config = dict(
    n_layer=14,
    norm='rmsnorm',
    norm_place='pre',
    init='normal',
    optimizer='muon_variant',
    lr_head=0.0074,
    doc_mask=True,
    train_tokens=875200000,
    dataset='wikipedia_en',
)
MLP neurons of a small language model. Each row is named by its layer, matrix (gate and up: input weights; down: output weights) and neuron, and shows model dimensions 64-159. Each number is 500 + 40 x the weight over its row's rms, rounded and kept within 0 to 999. Numbers have three digits each. A neuron's up and down rows have the sign that makes its largest values positive.
A block is one neuron, or neurons of one layer that tend to fire together. After each block is what it responds to, as a language model described it from the Wikipedia text at the highest values.

L3.gate1236:461487448478449528476439483519484525497504496570445468534476502536521519456503434495485505529476502540431547464447495558554528450498495471580467448472524438555516505507509556453530513486404516442561508615489482527517507529450540524542512432515508597543516533440457521450501477485460540517
L3.up1236:513428524500475461493517551466570441520590494542419546525538591493540510416498518508549495479531452531455498493563575465482506507547425529502525517551432536534578541459534487499445486498412476433506474471562469472474501546569510484447483434507516483506479512497435469537522559557527486411
L3.down1236:602511476447464408513489504516489519477453463496586497469469504563491469420457487483570463537556485450587455489519486504529518441454535520515450516506481517497473489531472521502537505486472392470563529502485461458481451528489495541504476478498525469588596444476493593494540492469537457489
Description: Track-length time colons. Colons between minutes and seconds of song durations in Wikipedia track-listing tables, as in 3:12 and 4:39; also other colons (Released:, Call of Duty: Modern Warfare).

L11.gate170:491478460513504531486539482494468536441525560557433507532505531549525519427492502524468541545477485587503530475499483501467524481535462527482482520437489537499444546468502499533442508528582439522491527475570555438509533513499496519485456422540516600426526538483522478490462397519508489497
L11.up170:536478508450487470515471558493623554495495416502455497465480529472522513434458518477566474502519469470483466485433566492492519439439508531485512512524509536487434418407507481507557508512494514507459481537511505493491521531549535463491487458532453494543490485467507482562476540460509529585
L11.down170:475524505419446536515540415479473518490485448524514457494448507551537480495483506418494484447539485492520443444515544524466451456520470482500514465534450504491474512536488479506497455494471531578498469547480584411525583479556581577536504520494488470651483549512495468487530487520535437469
L11.gate615:471445497438481476554473469482472508505538534521508534481468443476456501467536493467474591527490579484447485539531528482563493560510532450528520426470486550480448505420566476465466576504508449464466528505505484503509511555534554563537414491457438554478470475475393534508451553521509566488
L11.up615:493463457486510461501571468512497444547548482482458524551497480565475497525495427442517464555436469522532463481501563465484512483513484575494451506492542610505527529503536550540443546485552476495489533498479521427483569485519549571430501474505529579505485479518563488494516513484493549464
L11.down615:580457474568530515440519489468538450487528483573551517557427473484528481482475456541510476467492711510495468516471542482475506539517541541475559499541469530493498531469493489513538508508521468497483495540499475467449570575523551470446494473413525527509462534461471450501424555470492601518
L11.gate1247:497429463557468495505458547494551435501506409525528511576491521513511525535472489524488582512491436598463509484431544465529436536486443448551534513551518519441497574398488440487511465511517506548567548454522505467474487558461514540505488470409487495487466491403473496510476440506560586501
L11.up1247:558424441467455500457515467500471514423545462433494459487489471507518459513466454513493486523558452560502486466440502493552451579518473493422510549505525484489463530456568534457581517467539489501545491460496516506531490542536490564466520479459492478463501526625492547473471394460493499420
L11.down1247:493555551414463532469447508564573498459591441468450496577401510450496552456504419446506546482487483478546494562517492490518467489463484431515473483470443480493517420536566546537583512508456534463392478455430518490439548499550548460466501441573505473479465483489533416494504527462539566525
L11.gate1258:527479501496484434475465530505537497555499561597533538453544506511491515489513509500472572533547577526547488462525531441495516468477459449507546534515482566522500485503511516477455491447454519472528551521574515487467433490463504497522534536485515501493515434496503582522482491498469514511
L11.up1258:596561424468514441454491445437531557480523518490449510423432520509521578439524488517505533596503433519452449476507471488562500513534483461494494526488424478551510501526475467482511527483509533527423466487555542480516486483555551417534510483492468525562494435587452554455431490465485499542
L11.down1258:548536464440479494449366530564523438475457449499514552539465507524463521412514483516551510523450571509616446463494497534524461543470427522498521515451440581467438461471455487460510465443480496499498489470502512437557496495461480520449442543491486470481524482465520475548529537444543438544
Description: Inner parts of numbers. Fires on the token that splits a number before its last digits: colons in times (3:51), degree/minute signs in coordinates, and 19/20 in years.

L4.gate108:524456566455549469492449459518527503515531467492431506534489505449468493457565462453512502560468472452517588480478597425480548488467538477564456511516508429549578459511444538465557487532501597465512539485482492463499477492457496544535558453496500521435453474566516485547416540540437459445
L4.up108:553462549484445431474512527528468552516502432494548515550487506545474562506583514469499469469492542499439518460484435549527419499462521512464512435437513506607580448454482479507551460539419468564509488445454499514504495445561478550517540502532499472522454512582514510499504451490522546509
L4.down108:466439560490484434468561466533538482528459530457521528556489504471484447518516511504523514500487514491534535490503538490449478447546508506549443484481463472487533433551529463482469506545444372524480525449504598489430561435488483510466438589527470529548558536462522474531558493489508521591
L4.gate397:528515432507576500473512472494502491483481486567393438531519492508531547442487494459532492516445522488452552413462564592504480532504484459504479535569521490536542456541514520548481539521526411483518443439533555524526378458525458531415478467502458575501468549544520500531540552450501510483
L4.up397:517462431551495453533455479487538508511474569481462469535445531538492547460582460527448461502481525483581494478503527536492560542512506548544500507545554581524539499451478507533485468491501479470483529594458544458446427530531492553498548458442575446474498483520536391521463479467502574486
L4.down397:509535516500524533469512427506458495482523465465577522491540574562528462466482480463545521497508601521428525484476400500486463487437456524479526536524474523491515500475446513440487557479532459463500447502399502466501562546444552592488504439473485455498473490507565527546535527458462567474
L4.gate644:512536467495479477450515532515476470507512486488495494523522548578439439496543515496508439564508516546532501570520473479562518438465458502557564482453514441556446461476512528459528487522595418444545535503525563509589574585562486541539431543544535539486503534470407484434512524442499522549
L4.up644:522494439523546539526437472468454466530495508543455458534482515548523457513555554608519548525531468535543456455545510529444458457490556414498545524419594518533582515527540477482497502476492515545559536428524454520517527518550548490520495512442576503470484504444487511493417507523458498456
L4.down644:583494445507517462450484488489520590520461496497589504492603508480550499584476529542466502514505471548535541524456424491480492505590490422527516500589516481466584528470468518499527538470499465505485507535459538465510475492526439478501422523615436511513521421523516549537536535531530499558
L4.gate867:476419500518565512526514516493519487471513449511545452515430472449548535491574421614489478495453426492492486495486580522546460590486479464484450535608452455503493534476541425507481483448547597434550437466522578527485454439500481531501445480515481572505554491615468491515537475457469491471
L4.up867:546506498496565450503487486473574450443480494475506548529478517472490520486491458478507416520516471541446524539462512530477481492518461465532504463384475521479495564484523554563547516489502484522529457506541460506526519479485508493576470536389477481504489530462477436541495498410403501525
L4.down867:528545519500517566521537471491506520491467460472543503424524565527503528496457551498547552545549464438506455519559428528518475406466551512467466455454519459494548488491396533514500458560482481464474546555511450451468538543478533463513503511488549406432525478487544506516486451494583539489
Description: Numeric table cell separators. Decimal points and separators inside numbers in Wikipedia tables (race times, scores like 53.52, 3:53.25), and "Length" column headers in track listings.

L4.gate254:534499512453539477563480519545520511475510427521462490466543527506517470475471540498480523543490500515454533504495540436558541488508449460566511495511512471480518533481515483464448492501488567489448483506501501540508491548532486476509546499508435493454490465505433504439410522508433566513
L4.up254:497464474472531481528408527530530494577461440431581501494469474437424423479424521528482511496479463464512493488501467491523566495510545417481588531512484482495515501451470445613473521475479481546502409393482525531525498528550489506444479438553365472459471530459437488463410483445505472515
L4.down254:517438576479533444490572582460497570565522478480508488438527432549545471498484491438494538504459379494515547512455513436487517561451481471504575445481570523477509505541513486473463505506494571515485566546468459445443494563548500493575567530475452559588521547520567538469477513467498530422
L4.gate601:490527532518512445517455462562491490492499466510438464542501530498522452498472562454532513512464459528518472477490535479490500502510457506527462475520479555582524488479499551500470527491471574474449464446444504487497500511555523577456476507475476465507528489535459542471508498461451550562
L4.up601:524501542457473583508433472513458529477457479492497533397574472423483565469507514578464495491454550479504539456490469457496522471491515430590505537519488519505495439512511536558504589463536552562499519592541515442506508492540460456437482539551404534498550480473463413477509493486514496462
L4.down601:518545550469459532560535512494497482537478498444527527461490521507504568445464519499525487550526497436419557438370513504466462468599476494608496522523513535504466451526472520482441526517506482540486501544576466477525516464501484547533513533472498516487569507524542432451498530480491461534
L4.gate650:489467529476486470500506438506523555532469569556432530543473490498420515510534496478452502471502451492432515528485477507525476530491557439487499539429511519506475507443479444548404472488559613504483467432487505465492570519538486530512487544553503482420553503571476489461510510483444543581
L4.up650:520530466503499500425493538506527543499514577432503442468532486503562544554513502577466466449490456472465457528448523538521480452553500456466492513488502481476484482577473489535463454570457553520497438433566514571520508483519462520483516513503481500467451482475502416522563475455466482490
L4.down650:466513478528483462585478544491501498520483454526468512552456520586585465497520558527478506519456549447498505456457466500543491511544553491495465375507522519514457484535497461493494461497505541498584522470519486465477478506558479462526513480548450553501437483532551453533492537477460563407
L4.gate1249:520543506533498484538532501538499463388451503456447518486403508511465506458504485385439508462513570562479550514480445475467578508575486510532580518557506587498502543502492496532513514567487583546523516474508542507477541496514520457479493498561452508493511505514468526453531472455520544525
L4.up1249:541496484545536499471460499485562446456471515437510523526529490508495452411506472422487540492459487440539543507502465476509607522554551555493464528528523499482567585534501475507505506476460506510506495492544514470489542534489564494451512409427516516512505549519411445510507520543437516520
L4.down1249:460497509467547454499471546439459548502531509525482593465512507491519487542522507488430523535514471420543495529434453489466534501543508519561479408510536502491472544512502482489550472461432462481549474491535484511556531494522430504543439468446461479485584483477507498528484474451490503498
Description: Foreign given-name endings. Word-piece endings inside foreign, mostly Slavic or East European given names in sports tables and lists, such as Evgen-y, Grigor-iy, Vady-m.

L11.gate187:561550495464535465478477549507520510484537473502560441502456582464515479489467474516452508397493505525462474468492453510554487542507487470455533528548554482533538463535547478509499485517509512503460560521523521491530492443457472511507517501491514477568513465477459500564482572507446532506
L11.up187:469508506424475533502520459543551543450512532449488478534468488485464470510428504440517501509478481464477444540435560532473523496578412516494567428514520500553507535526496494510471422489456455503505496448489522525481498446500592513535507587446546513557511498427564476497528488485491489558
L11.down187:508560459516505552512481443464469536457525429486491478461513514516500451517457503464476510569524438565482517487565553479487455467523432534497587500501476474512452458485555503485484458534529457575514522548539527507486490510483423493573525498512508488513450529491511456485458562504514428520
L11.gate314:554521522482598520539433467474484508522435578456479563476494448528503476491520523497513447491488551462477519491538477500455513561487534448489523511428541517546548495512475538514440518421520455471492500410515557498447533500473473528502554434503468492561508509412443418479472529450495428480
L11.up314:525539552493470476507503511516540477483509568467475439447517485527477447429453560448498455505530514526544533524508523505512545423565435547492482523509493501513517535475435508470512465466474524439529490465468546476520488516497464551464517468498484543530497488494499454532496555455509522567
L11.down314:542499509586449472546500492545513476454494521567443430431512464552535567528489466519473489514537474521443510480457520573495607509546484509505536494529574491460457531576510491550495552529473523450539466505476501441473485543501530489484567547500502550399468483473508548546565448476426487539
L11.gate428:511497553467558430476515512475549511561519522518417479503497551463482455515498531546479461489602479501493490503473488451488451534488449513461512481557523521493478468442507491539452522520469573492434547538511599440494520458500509595531501490460478534509518522512436518477499558501540487537
L11.up428:563485481453496485504467460552555471539533560532504499522515571502443501420493465521529464516556465513457470465477545520511530539520446515541526459509461488499504503531414527508446479505501476534521469538523496473541521573458516561466543549527565491496447502388432472452521515472479428442
L11.down428:512522537395491499432511575534498540469521465432518382464502469465484464501487515489438554512537456584421532475542521501491543529563484465489422469522473501462558496533505449523465497532494524511542502441504564516451475577531445478531476537521557512488566509457502464506503471568491583503
L11.gate551:421507433475465510524442498467480500456463507522527483411535463481467569564539408539530498487468545480514494465453539450465541518509476475486464476478476528512456565521533428494511559526441494502457468505527489447547548486451493527583512474534528484513503483449495449536495546478581523519
L11.up551:520520576540518427508467503468483533470441566424525495473508559402483422551538518521521472535509442450511597487475521528550543501551493474538529457539466474492507454489466500461486445429443502516486492543528503539438442481538482452489414496457459486578400442509489480514438461541474497474
L11.down551:453478605497488456488526463634489611414522493569451496523458513520444579480516446536542473497477423540514455490487584482458531543445543444517452503509514534463509547612460503500481512490540624460503447503436489536548483498541497502492436581539565516482467521480487497524557515432567438529
Description: Name-initial word pieces. First fragment of a rare multi-piece word, mostly Slavic, Romanian or Turkic surnames and names in sports tables and lists, e.g. Ur(su), Gr(igorescu), Pri(hodko), M(LS).